config.toml
attn_scale = 0.125
warmup_steps = 200
doc_mask = true
MLP neurons of a small language model. Each row is named by its layer, matrix (up: input weights; down: output weights) and neuron, and shows model dimensions 48-303. Each number is 128 + 32 x the weight over its row's rms, rounded and kept within 0 to 255. Numbers have three digits each.
Before each neuron's rows, "fires on" lists the tokens most often at its 100 highest values on Wikipedia text that the model never trained on; "fires before" lists the tokens most often just after its 100 highest values on Wikipedia text that the model never trained on. A number after a token or word is its count.

fires on: " |" 77, " ===" 6, "\n " 5
fires before: "\n" 28, " " 13, " -" 10
L2.up1481:129103073093118124172090110158128172150136141134122082068096122150090166091121087112112130163104184155170160165161145132139137182120072152147118125122146159122132068079087116134066137103122101108130140106111129082095081136115151108131108091069103139113126151169093162185114099169132087138123103163144205147126086104184164105157124116095055099131116150119157149187120103081134102179141146083155158174102182196162171119073146094098117144114114103112092129125091139106060112116118144167090100121131124128097161121104102156114136161137167140116163143157168106133122149089117153094123062133107093072144133114148157041146065105100118119143115105123182170186161111156092063144191083095123137154167111133097113100159185072101076118115093083143154114094058097101132142131150083
L2.down1481:136140160145152113131142150104141050125113109089156173123133183124195169215132104114100111114127090107056090125138113150097134114186170072126127135118129123099134170203098173145194138101139143181118091155146124142162170104102124141125158213164169126136187170112134136128163128131166207154127045108145129156093184124117092138104136126145174143127085104108055137088125149154125128100113114176114095098180125086112115113147116141155100089130135131146139159147104153155203084097137150159198100126151115151095149144124103103126143122096173063128112128149112153149187093146105108110121145126175175167039103151110124171134125099146136106160160186101111068126140195134135199098095131131136179084129193070126192164136158147140162105152130191142122164118177097105081146089105131

fires on: "\n" 95
fires before: "-" 51, "\n" 20, "|" 11, "=" 6
L2.up778:136163101164131136136113184135172108149181104119158126117150147181166140107177132147112179151154172158170145119149162119145116136087117142120119061119107105104110155123144092117129133136116119133117153170117150080168135117148165085149089092186100118128108099100204103101113142189117136176112069124160150110205102172142140142130065018095149171125127130218151024126146139160067129133137168190122115140094091095158144074142174103068108151156144091049075121105080144133107135091109152130145177125100111100130193129137113082067064164109137156103141121147116112158152109131094112144080122100159155124119120157146152096136140140211084048099128131177138143127145128176133067104083108078121187143103106205128128143124119148107155142070131142086142111097164094179094134115067151
L2.down778:137124113157094108054101110129119126122068185217101113135115151119152124125087129100163116105071115151126131167117125155148121063127115139119147223112130120114091135158104184129101073149102135134161171135147064135053187139054110158203095115110135154158166180163101162184151098123143117154165135165120144188076119128123174136123157166161171133138129143097117141104134118163162135111060199137078141118114092138147141101104123131194139150143142092171117137127122140101113080134178138108134130112086118076129133127127139131184147133126097165116143153177177072099154141132138185158181087136124127136132155098132118139165132069087150163172107111155127118191147153064167166145187160136132199153215154080143136130062146079164115132112125128209117200177122099111154182157148081

fires on: " =" 44, "===" 21, " ===" 13, "====" 7, " ====" 7
fires before: "\n" 100
L18.up47:170105163191077119115173138138169152170117138137098095132109176132140135159116138148089165111160107085112122141147166158165112090147076094166126179147104084154122147136158167138113140150130074132140110134121109185172141109163178139103082107132110107074096135155171164145189102141132150169161078101134196098126139148069169110147134140186076120100095155057116142060101172131090153126137135118187123123135082155127122139156116067139201124175115130178136098187166109169113143107166109133110123163138101109135160184155151105164114135128156118138144150152120142137178095110073078125162121092138118071188112070072153143072146152153108144054127143103157115170127176146096171113124091117109102199097132165140070113102195109154183136165150118168150117164074099082137155109099166
L18.down47:128119119131135166116110069069113157083125111163098152137140072127104192110124102130135158072138106113068063097121089168110112161131139139126101143073085132156144070219103134090148110113117136146152073079097155132082148106121144111101105125154111122138108148135109150172117175080183191163132092110184150094129172134119147112134144110128189085118082106201131136122168080161102121147134158147197072103114149107078121150100142156090120095212158142160069141111176177145178066134138196079151170178182087073077136112103149165081157130118148134075160177097112131120131111142161193172111111135131126154118092135163117104111183149113153130107151125129104138163124099124166159119080115173120145076073120095138091134124188098107093128158123123088193143044112099170155071090105117

fires on: " ==" 73, "\n " 18, " ===" 6
fires before: "\n" 80, " -" 18
L2.up657:099132101128104108110139126134211107104109192107188131132163103150135177159092115134145161061118160107172160100120156128169100118125083140114092120130104135146207159128110108139147167065147066185121080096167138155061138124169114145125115137150161081126100132085162142118159158213138109118156150150133141156047072114140179118117114169175139073113157140095117177121150111143097141084196142186106106151088114127133130114142156103079040117099095120110163179083138151159101115120134044136107152172157152198124173120189142169165154139075126159082104135146154155126144169206116130152109051113103097110193147135167147115151100150060156145162117090142135139120165174186083098133190166141162099144123120080096096112118127106115106109098101163132111101138140121120138158108139097
L2.down657:148110150146197160144122142093040148144151055146089115115094131124156077149142108140141100195162135165119104128127076122097145135132164143152123124095155114103041088119120172099124080153114167065142160140073108128187139132089124102159144116107054165121179166156099119126123096068126142164087118082119126068196128132097086117150163110083105158101114145154118082110087165126144094169085140078151139040175112137138124139106116141170186136121140110171124093151092133114138113105089222113127116095092143095120090141092121059067101143200153105200139121135116114117108109054127144097151203151146140147100114109129100143089125104167078165126132149084120103157098105016137178171113077120086162118119103147138152150118126155143137156134154092130152185085129138115127103130150163

fires on: " |" 64, " 0;" 7, " 1;" 6
fires before: "\n" 32, " " 12, " 0;" 8, " 1" 7, " 1;" 6, " 2;" 5
L6.up1120:130138191130117096155075062203157100099120074137105093119092078190160127194104161131150131095166108163116155096156096150056145133172031126145153126086062090093071119115156118130114109141169108132133094158148125111125131153153095153110109093112090189098107075145140106109128132089139159117159158137111156136080067122100141110144160142126114150111138094153152134145164067165070124104134124168125058171154103129132109085117125129132143116096155173153180096154120101134161127189146144154146148126064152108139139174102155064153141170146116104157065081106096112088174124073112166150144177127131133154097119120107163100124101103126090113159170222160121174144132117185136121093140103164101127081064134136107097177133115119144138135179126113078121158143111124121172100060124156
L6.down1120:104129131114144106155132142086129135098114106107173118175135116082186125105124079090135115103128135120117128147082195119136148096152144112188178074103119118111154127104127127125096133149095124095145172078058129112124156082141210112122188126138149109122117130150120123085164163167183108191131127146185048159137177146153095130106115088134132142101155169092070151098136174152191159110145126059154139088121115111166103126172089125105169108118093101082089182171120172144090148102116123157126100084140130152074071106166105142158074112178141111168114106184116141134069113137196128134116096173122114102165200063154072096158176156171111145130084109084040088118142138135116117125152103157167079173146107119177123084114072114121076100111067139155102139118100101136105175200188115

fires on: " |" 86, "en" 6, " Mer" 4
fires before: "\n" 37, " " 7, " Men's" 6, " Release" 4, " Athletics" 4
L2.up1099:136127141114145101125115107098141198170126102120186170119149133065106183121158131087095150144194135118155220173131094163121088140128125108102159189163094119143147148127144131116127104129189140140116138130145112149102139140125117180146119137061107171094116095136134098120161157100169144099103147174159149156109107158051140100174132135108137082107112108115124083081144095133117135128088160143166130147127187130144122156134120196135102152115181120106079044137207121157133079142144161048133134144085131171142125174125132138089077144191152146099107148144129179111109159066138070105070113096121184134179116139177089127178098134070110123081105113133098141111137138081087120141093118133116135133102060076126096075110131125116167120062118188127159157140096163156136172127136140
L2.down1099:127092115092166107131115114192108043100166198142102081174094099170134099131148106162125151108088123125110105085089137142067182135096112149129135079136133117103100139163107174104138152111106153096173124124127149108186134105154171085139126109181109062168133161157111160136137120195075100152118118069141106112111173089197158141127097151173142141125134130129126167186120210153115111151137108113077107126147110138113164073111103098077139113190118115171161182155058081135107124107109114178104108154173111091110131109156120120118160135065128127171111068075156100150165123187157181126124105129145088098096172110072173129072169098200189146173157117108160076119112107141163132052151130120137070129119162113161161211087145136157098142130163070118124110110146074117140119131127106

fires on: "\n" 84, " '" 7
fires before: "\n" 37, "T" 11, "In" 5
L17.up458:084092175116078110085219113121101144205097142106141155158115170103115098151060063129145190110162074099112116155082120103157180112149129146109154166146163142169171106152113110095066127128110146120125115090158180158080143140157114107149127117098162112146136133150171113132039090116065109175086107060111135155144108106198208098106148093062122137157138143098227131154140156147157143140145187131061107115087098143092100115113153147154157102121151077122118132103114094111133129142178119171148140150107179184145136122172163097163137084130113095180088117118146069150116140061159106162217151074118125132086148138153180142153144129119137142161114106080132124126120134105098141093123106132137204125150126131052170044150075111118118114139128120073081141132175110121093158135106167
L17.down458:135121164192208144100095148095141096247085039120074134160081157063162145166122108125100100123164115096071132129165143107079144189138140133150136109126088054142174193105123096131114161119168086162074147115131072135180150107109117098170153084143108137114124149121130160095137154147135175148155160124141114104138160132106104138121160151146097085105150100143076156138136084140155124145117170104108112122114150170092140117105147145142132087130158087112137106132135160110053081125164166111122173105077132119155172135102150132199138107070131173172111177101160148135173127093160136159121132123161174110129122095169115093142177150118129108125099103170134129123187159086097121123147136158112148083216112143139113136079115155119088123128172107148174117137083105146111100154107119

fires on: " " 92
fires before: " |" 92
L2.up484:093117130159123155112191076126139153073134147144110135131169094122153083182161100080161136134200109093138165137158155131182098165136120117131047120168079159139065122121153165130117133162168143085169179126155188135108131072104202135134109136118091116136165119156087135107074094143132119075141147153138048106068123120149119127118115103154205122104126106118067113152126107112130122094129128129127139102073107130088046090136155160119109147106120141141112181088135116119089181125064131167148096066130153089116108128100141088057160103182088153150166106134166150118183093153094122145136065073080070114132128076087115117076155151108172070099159151209129113116126172104165119091119077146152069131097058145117123146154141139157166163115138104159100178068169120098076192104091178
L2.down484:124100094084155140086065189144100127134109127061196099153135121134111141039069170169102165097122155173150091109086184116105135118153146107140165120116143071105168110143127055109173112096068122169090101147125087130131151137100081082083153130114153168129064156120141168128149163136130140171141137078114191141167101131121134165090100127092033130138109147125171114106152181139135129154122132155136072161186142138134159150113156107151143122124097086124167071151082127154124109077147152121109163203104119153111154117183138151181100150102181141087106199102111151135077162089139103127125122186144168132103146161174102110159082129155092168177059133124134154152112098138075122153080184100135154121159119077156127113111103109080058050115103160092080077204143085100202081113123119

fires on: "ed." 41, " century." 7, " years." 6
fires before: "\n" 34, " The" 13, " It" 6, " In" 4, " He" 4
L2.up786:098113125100125090184137165181088121060183183111130086112090149109154154121146143137174168151100108075136125081134125124106138136121108154118146102185109152154108152173081101092107178121098124192137117118167099132137101172133156091114122088143131148143148133119118134162096186203132153113034114106144174156139105162165113149138180118178103111138006113123096138092111107127137146102094122106120119115173137113164149129084135157064155144138074136165178150130122170171141102133104136128142087114081145184093154062063116129143149212068114163114095157145100084104165096144114145180144095130090087114133175134126158138107125136191100080106152175170177104152124072137104144114135128134160147090098117070184154196110191128119112141066072142140175178128138169160135120117068076
L2.down786:137106144125139124099127096075206132166132034158112164149114077144100123184093120114069095136168152134126126190138122138151118129107155115109133132102154134119171101162148138145152105128152108091125154145097112145137148120122169146111127150119104146086101118158128132086147103073111115143227076166142126066109129078104122166141094131077142129128210144110136121165154130125118076139183139183174152141143164128092103119183113085173139118099170101116106122089096151116092139080131076134082140158134055098123129195183095114115166086163171113155161085086138126107141169102153101052129163114142128133143100134077124119156115106099153189172110058119066138122148199107080131096128084112134156144195127179081114124149085142172146121147197113114080103127131071112127143162155164

fires on: " =" 30, "===" 23, "==" 19, " ===" 19, " ==" 4
fires before: "\n" 100
L17.up591:151104153178073150143155133126125103118098157140122132172140121111143138140059066117108115121159142126111173134117143119106161128103124106154133088125144135164111144201089123120167106105145116195133126196153145095139123102112174127095148119131148143119097167138139166107128144070213138142098110170121145065155139157112156083170141101156194125094117111090176171157157110197131096096096136104160096121175063133112157149196115066168182156133158169120097111136095076192147095089109139142080155156131022150105142138133116159085125176129154114118119141131043150138165097136109136115189153044148156117127170056156194128088126131166147098167129104133113121159143116122096181073138125124147113136112171132188146094134156138161153125136108124122143117068093155140141088167132088
L17.down591:110048181155084151184135110068133167124132167116116105118135157134143125138145116129096115118193151144150096123155100137125136124122162086101133117134111112149149108185165162092107095058090143143197126099144096118090121084111197158128129134159178071133149152138096144214120147158119174099161103188168185100122127181077077101105169132142198116171130114144160140128137110156085133153133101116158057120094124139099133149128094180111144090185155084119111098168175140193145113071201144151126126189183140116118132116146140142088162128168186130098113130138128116162148051121161124111112103100166127103073057173160147109147161170151192092108093127110104168178180165084171148121121147170090080055106096124148121108107141159083121130107189077064150155091092106142134106128104111

fires on: " =" 43, " information" 10, " Info" 6
fires before: "\n" 59, " |" 8
L6.up1209:151177110189125143167111107142105117170103106138121126136106170098077123075137089182118126120136124183031136080100140134170115173129161094128140126071112122174161120089102147166108156156127178170107106134165104150139157122183093151105041144148138148119164154101147129096128102152177124190156131152144129102132110058124123112110104107054064133123110132115084100128146068164174123095075094105074109105094085122064113156162084124175076124150081127147138142180206156101111107124127102178131100146084129111137164127111091067183065098122144155192105153150145187125107132136116141113128139143163109124109178135080167180150131174101138154067128169089111112151093136190129088121124117062115164132122197137146070107097194112099140111133124061155144133084113124148120172090122136
L6.down1209:124072144123168115092150110074138149088145112054097137144181116129115141161103148065145085134109121114145111141165163120178145086096064158131061140172144148081165129125180111131131078112128121103120148093069191122103114145134151117125147110142121190134112175152117158193073095071074147098061145112092147201114137199129107164106197114128152150123097130165166190160088147108105146180165148082140087149152113122139165115113133160115183138176163125113094160119111136165171148073098150185152146142140119161112094177076149156049105133179136086046098187129163120210150137097153106174128144092123126121190102114145140126130094144163146139140130148163111165145107110119057204086089135119151094190087096119141147113162144100186084116166147110113137116140114153110153092125091123

fires on: "\n" 63, " Succeeded" 9, "11" 4, " 46°" 4
fires before: "-" 44, "\n" 12, " by" 7
L2.up1590:100150088124141115081103159086147106103135094112121140190187099168188166092153132108126116129173114127110127163113134054116135163138061092172128148075062106120151147185111111116187118133134141147112126135096162084130134116174144094162149171114099095185137110170078171146067119155174131145144095167174190125156147136126112147109110151050115135127143129192086083136164098183101128112127098166141094108155112141126141142151201151061128146199158118074107077106137146110134132134046172167171146129145126141114145106164179153134064127052138148160172108133133177140129133160137089090072092083149152110152153125159175146183157166158137116131132132104095104094112127145089110086149065119098174166090119145150172143094225115125129123100120104125141157181062117133069131077073148
L2.down1590:176128120157099176121118164130113147136147100184111110088079142052155117073108160130159133144120173134118131147103109139162158076139121155098130172101120144090098154188123164112076051134093154098177201147146114136085150063069186154142045111130157128120109114142165131124153124124122069156132133150112101176112112063133180142158115099153154119139133146142152103118152104109145156149155167153153122157073111104127127176039134138185175200098153084161092159074163124176133115080158103107092168157101119124143162120135069128182129157132153124119170113107090106118144084143118120123186132154199152110121146143124098150109090103189152102112081146204159085163122128085108161116129180058151174098198119130117100124108150141137081139052119144122164116130085123159109141172199093

fires on: " " 91
fires before: " |" 92
L2.up1119:105140090140166155118169092129122039127102194067119162107138121121175174102123171138154143096128111111098146084068153122133071148089183109138114148112121089106100101145081128151105146198170141104094109158108178150136129116124195165135169117111086115114174168140109113134089113107116131112149124111125038143095135123092128159115140056154157117152137180177132112134099145131114164142100173141098162126080037167136083123161132174112152099194111106106087156070090112192133194126127095145146110064129086121112090099112113132126141095130144116184191143125117130139168141099133166174167131155103107196139154097121113108077110167130165205109110171141132103171124147116102115099079086110119076190073132159086123103101123122152083176156147144118131124155123074151141163080157099
L2.down1119:163121171152113118113120176145118160150154183087166052141127110089104105142185149105131155088145146132153189143147134074187128107189129179101104122166141146140163141168137124108157121160075163150135167163103096119176136110125162111070033111101152197144106146142114135091120151158076090167071126091121162125184095141164148156110187049089134158185101149114081122126115150110140160147125029134150117179142101153116132135172127121110148151106108154102123084161111099137141114109087126091095164124130193137135147120098073136162148202183155133179123204165147146105168121118112076130121141097113118114107095083161154084118070154180101122119067126128112185114073104101151163146087128116147156082141127093160131080166147050110107140091088125125037127148147086128167111103111168

fires on: " ===" 44, "====" 27, " ====" 9, "'" 7, "”" 6
fires before: "\n" 65
L2.up1439:124083129173085104197146098113131183126169123146153160147102131121103121065090107108104115035151123133120121109153109151130182100124104125185113124146135123117143106072131132155077125102152075118068116130175160179156130128194153143105143158107172122134139102094113103129145162147094125120119162136181027122182175137146099118081180103171129094084109151156104119114197157129142090141122134162086126101108148118101124111124139194127141119013060102164138145195098140076114124134103101186110100116146144134086103100101106136151147149146095149119114089113061100153072112134182108131159113116106126110124116156159057130078188166188146125160202134121100138130157097057115200149094129139187128108176083103106157148144084180134077074132108175148172095123143107106150155120165172
L2.down1439:099134153150158142027099165148123128165135133084132145144134092180163105136129143157121128216109140121144145146104149123109099189095136163071160111094138123114190139144121085097161100151141130105172147167054115086115161095107096112132112093148111156122119183148165183157103097154172072153129081081113181112081058111114148122159095156134138143208141100095171143099069087127098137123131165083238111165146122158140102153116123061122182100203157140149119152061104131200120156122168110152124159163114119131122161142145139082148138099066097110096153158147152089112175149117098118142105097144132165136135124082080136130181074070123085167133059134195108095124137172184102070105171116132083113117107152163102110118124152119141155144109121052111100131139095168127094084134116089

fires on: " ==" 53, "==" 21, " ===" 16, "===" 6
fires before: "\n" 100
L6.up248:193159128159156104183131165159147152142137123111103128142124101200208096059097077120154118116133101097129098088134130100108089148179048098179103160170103114133178134108133124120102109103136103094099039119171134091090164068174158140098156122146075145079143151105122131131159127126111143083150129117104093154149130141099112116137155168157150139123147126109106124167185132077074068126145129174121095137175105143174162116146179053079158121080107146151146143092110172197063138092104104121109178136166095143131149099155153126156091131147113129150195097156082093089147128142085136124094123046125111170169141097125178166130116157158139186093135170122121112131133165163087131158133156125153129185038063188142101100116096125087131118152116133130174108160100120162128126056121099
L6.down248:095088086131064144119129136089101094075100104117089107088090171166115187162166120117097150123127121115130152115110176151094160113132165116130070203124121147151164063130184058086174150178164140120147107126148114131115143119119125145112091153186111128094164140187139230115161123129128157098117157063124080070110175129146095120120169125131057144154052122108174071084148169093148081115171129105221100106160167161107128117135130134157129144162090136152130139091122147116122108127148132161146126189135121125087107214077112154109134126091171176144093117142151099092097126100091126140168148102181094084123117134199085127102141132144143097096107138142142153099126088105101146107124159150171091163132119091130100160133180137130151122096143152052171158109127172100145073115157132

fires on: " |" 98
fires before: "\n" 50, " " 15, " –" 7, " Length" 4
L6.up382:130085106154115116155076144151114128191121175143123141201123172126143071080150135131107081127170119167056105138118103165063113191129073154147135150133109058137130080108152164134095145147119116112125101135079119082126160099161155129056140098074115201158138170153100151142073158086141176134130167119143127146115110132132075153154175122142118118161148090063133163151156146096097161111122103158138113139113110134072107123170142132102109128116095134131105186151189143150182112107091147129132077105080161080125107122165172167128116110167165135144042146165127163113139165110197104142059186147115124133188131129132187200132142133191083140113102127142093118135125109136163199164096133083142052154084158175134142169177148207145127088096122168090157152137137197099129159143165118
L6.down382:128135131081136114172110110145173109143130153081177124097117110087156103133090104137145145129113094134154076148120109131130147117161180151164167111103166159152124153175156150093117148143105110159127126103125116092138177058136170143112153151172155099180146151175121147114151092153153161109132123120179115097114122102126127121084157186140128137131147136244136103101090135124174112082069130106117089117159064103091118072134120124124110139117151075110176139212094163102108139107194015131141172119154119086063150115176066131165064105163083115204115109066130109106126062117130139098157159128158113149117197135167154071101117141117107111131107107123102107099136183125126126121155094115115121138186148102129146076121064090087104091113152114123121095169122123130139093176130158

fires on: " " 91, "R" 7
fires before: " |" 85
L6.up1078:146157125181159126164157132132102080148066076135152134099133103098117129144109133153127124110139114109161131126068109154092121133097125096139179139135150177037188121139185102093107100112132120151150111079147163130131122129121190164088087130081110126129145167079108132174135158137133124075138137094048090118133150131199130125129120061164078109137177118151115107162149162108170143099123161115098149130115082105087112149124066185087151073110228133205185101105125148155109093103070125190106129065095082160126145091107144096153124140146117079096135184131152111164128148139142173084147144141121127081093146108102134126109145160102125065162196143171112067132177142149141172097123080127128132127097065171131119120100113140148096151130156099146020115159093090102088080176136130
L6.down1078:146134119147106149150064161130138110167140141129118090141079134121120148057128179172150116118108177143093109137138152096168142091158121148119136124117164162148114146060121108081170132114078133135106139077179079099098146109121119076087182149123179120111121125085182139089129153140120077144048087144104158177166141142109098188060080177048127102099098141136130141156144074095116147135185079172104116142156160153098206122064148145103114168147058157084121081174113111114143136072160130129108141140112167156124106113086069158173140212107159136119102141125100150147115118135083137121164193151189076156198125153131113094130077133119090115055101062088131167135132154122153135114168180100174092076150149104170143077139145145097175155151170194063134136120157172124084086167165155

fires on: "s." 43, "ing." 28, "es." 14, "ing," 4
fires before: "\n" 29, " It" 8, " The" 8, " In" 6
L2.up134:103161130106134147107160040090047069184186111090076124153133113150144138158149140093109138166094136121191145143104166127106124089166169152067175119082120093105132063190120091154104122094150136153090130124165117146105091168122108153161119103188113153100131107119132120122127143156065113190113106125125109076179148153146158112058137123144101219094046131192115090106130106117185083098090112127103184136175120145165135110128121138152094189127121127140171150162084126114120140128138147110118040123063117163123111110085186092086147126104156146135150092110079108141131082114171131120129126119145085144135085097172117106115068078094161119180171101077183142095118097106191124094096127156135074159125105109149099114151125155146121138125163108145168111117122105093108105128152135
L2.down134:192105147150141138155106219160184223096067110114177150096088141116109142093089122181163115116173148126065136145160063137139073137096092136153096109154111166129105134081157131116131143162143145117171112161131132112182160096110157107050154149081124057173111104114102111097122153147180161065161087169120140166083109121108132140200143136096173026160204137101143178155131141132092150139163126153122062102093132085095131151143144116111149107103155164161115124080118149123089141127089149155132205168154125118142192138129089155159113164135096140193112167151145124115100168175088107097180114131078179098131167137117174127199159157178092172108084125164083135177108172148085123151141151119122149113156102126104140122126119104144125130120129169135107134153108138175143136125127091

fires on: "\n" 92
fires before: "-" 45, "\n" 36, "|" 8, "=" 6
L2.up333:150150110115140106124072107093179139118125102115180101131075146130135149134120073173145160107152084069106131151156130123107131163130078156153105170065130133112165148203091089105102114120120158121121135152085158134096114116123172115142148093149111167113088146110119131168105083218170137143104092203166184116187143152126186128102135148106120127119158152186140092162143117131078141123067127121114094116063129156124185146120186133177138141176126120086086067093082123093091164133112125179151128127117121122101115150115139133103153165074155099076144105084136128160179107155139150101082129179181113092089128155139140116181072140124130105126147140097091133104176168129111088149254043061154180097136089134122122144123241096120115092130159110091202151119154094136075112113125094
L2.down333:146116116124178158150114180135134144140056127102110116068166172096152161120081108132116115139064181159072119174125168141118193150154099149088148173111073142133092173158098108114108113151118115128165111119163148167139135112097133108125096095085131102126149165131101121159154106152097147125199107192133184143158122091138134079151145129175126132107099088103073159187133147120085144155124148114115113140145146097105141152077100130162200128128179109153141175124190163151190115139179142136154186110107119124109141102172070122140184072161146145073176143136104052138156138167115182104140121111146175124134049116126101079117170072152137112105191155151171156144184106109120166136163127075123197125171111127112123145106157099140056100142077182140163109052168144136114174186130097

fires on: "\n" 60, " |" 18, " he" 17
fires before: "\n" 43, "-" 19, " " 4
L2.up424:153171123080140100126127026114125115155086094121140064172137122138088155047112093125151170084118126085122171139109115160155190136101098178131131110112195104138118107177119159128152083087147124131158126138115148155162169150105159107104082153134081187139092154106147113154130127212148119146091079184131196152141113118159162114067110096129174149132139153179172126141175130086109114106138145151151095126144139196140157111147142174111124136180125153124105107038085150121120119072149079121125080090126124111099174156096157124052162139076127124132139089133131126128148070177139117094080102098111082164143150165132175101141092164091135154157144120127095116094104108120143055139181088132139133090139068092120137112178127097143164097152126115083113150133118119155086105126156060
L2.down424:163125114172120132136114170117128132150130129141123150071131146120151134226128120118149106183116145194057086148139156070118076141151139115120133125094120205152128160142092106131074162161097153140138105090153143091090121101124083147175187072122186113100158156114090152144118122078111151094162153125144105115102176141102055107162159156141078155103145102040064139159121084187139114186088113121084152153118178113116154133093117094109098120092134145165131146190139133116122133184147159230138182165080101152074106092136124139191109117185138140101122136102136104141109178130102171132181133155108203104107091095130115129166166108181138103119156180156142181167193158099094197164151122129134174129159153154143105144089139086096085122143135110166166144086186134106144133127103150

fires on: " " 54, " Inter" 5, " Germany" 4
fires before: " |" 52, "\n" 7, "continental" 5
L18.up216:115163104164104150063107163119170138162062144093115136112129139071137131095120090106079077197070152146089098136120107087124152122114131160153101164139087097097109118131106143142133104119135154188095049150184133087105114165127150120126107116134145169101118085169135125129132163176136137122089109193117066190155192111175112167168108114110130164116161097113057101113116077180063107172130180120147122076133167116092136136130055086163110154113079132088143133106092089144138131151151131169149126166163156135179122126151106122103116140157120158092099149138105137102122125125169144164094156126118102131094116199081168143092115157075093148153080122171147147109169122137171135051111116089124198173178163058160096172189134144093141157087111133092099108181108146123103131096140132
L18.down216:166097108162156093109151167121104072127101118154150118126114084115178108136115098121113124174161121114130112162150118164062123173138096106188151068154066122107151181075172151108158167163143103124109148096093134151122118089133133126124147131142139129094156179152154102174182164130139159144131160180126125165123088144142116137121129174127121153122134088131136107125122072155124082120107139145109053069109082153188107142138145192184145173068136125134168105115145176134070126092149076142131111123143115114122167200146101133133160093068125080151054150128219133159182133142156128175137139093090118140129085139132081173186143171141129114098147174111165114142123132106108120069120148170132102085070143169085164134102152032140153136183097117185132147046110114165147129161125081

fires on: " 1" 41, " of" 10, " in" 10, "\"" 6, " years" 5, " days" 4
fires before: " |" 51, " in" 6, " the" 4
L6.up720:072136128119136137119116154094066081111130104096111147095105121110171132135079083132152104140080119107189154130087155142119083154129175185126107137093144105147176115184118097065174138100094133111149136111116098135102122154123109124095119129086113110120145142130100121149140142167107143103099095067067090058140131139136166130132108115106062148092056224107112114084094163130153096137113125167199109132090060069194161143126175158129143152147064089149103201120153175101156107103150131077138153098085170153158085121198156154148165152079091137127169046124179023136116144161172068142159124118102174099128087114138109113087110131115160089145136111109106089088156148153156117113141096153102123080062147111089094128125090103122113116093150115120087135117136089127183095101102154
L6.down720:152128119090056142087065118102086178134117149159121125109164128082105130193128110137155094127170108098092133151161113164147121088103124150133171132122133158078134126102103178180131150112160112172122122156057132080102141180172113101118111141139179119112107178170099111125131162150109097142086098088167112148110171136162144152082102202091141120175141160156103194126145097098119131093109112083128099146150110173127172107126093138141111077119132104150161112141118103169113116106123149210117180128121146096103203076072147144111074158134111156167189126128090200121111185173127154121069164077125154180157129160137146171151132205188084151107130170107079184100087098071115149104165140124067121127153144090149094117110183134083139043091034176099143116134146169118121131158135082

fires on: "\n" 100
fires before: "\n" 89, "-" 10
L6.up691:119118133128132133150107082126113096186151056117110148102091104171101157147152111129132150126130128117119104124161106106116107109154105169195141111153124084149179105147158056087096145110069103118148113103065123069027139119130176158090185063104108144156146141156068143152141165163138150062092110161110168083116171140109098145132213067129135112129164098138109152138152163157168125161105140121129077117138181101152168090116137084104070153135147095104124143161045131155083133148145104170158210185143093203120114137100153124090127176118156127112153101125215136080131105134139138128105109124184074092129155098105112073137152138112117105125155099174126123142208156137138124170208163127154134171081148117074138139079107132100106076136108157135164125080103116108103115179099146
L6.down691:181149064133123133130137134185096130122162142215119150154074157184113196084097108129161159165126114134159161136109119126100092129181185106129128172152101206127120097153122156136068135130139148118189159167076097088135128150125120116112127197118114115115129159091156191105140089116109167176162138123159095126138141096111129094134129090127136056110127066121156157177179143155094127147130161124143142141175120142118158158093094078229173138139107101136119159100101127134173150118173186146095084140135150120123177096087110079114102137189170147168139095205144099152155107104089131102137083129139160154086099122067145088098151097088158085138110098167194085179145154075151084105164137161139111143158158166154143108141083084118135128075170114101069130065127108063153156079088121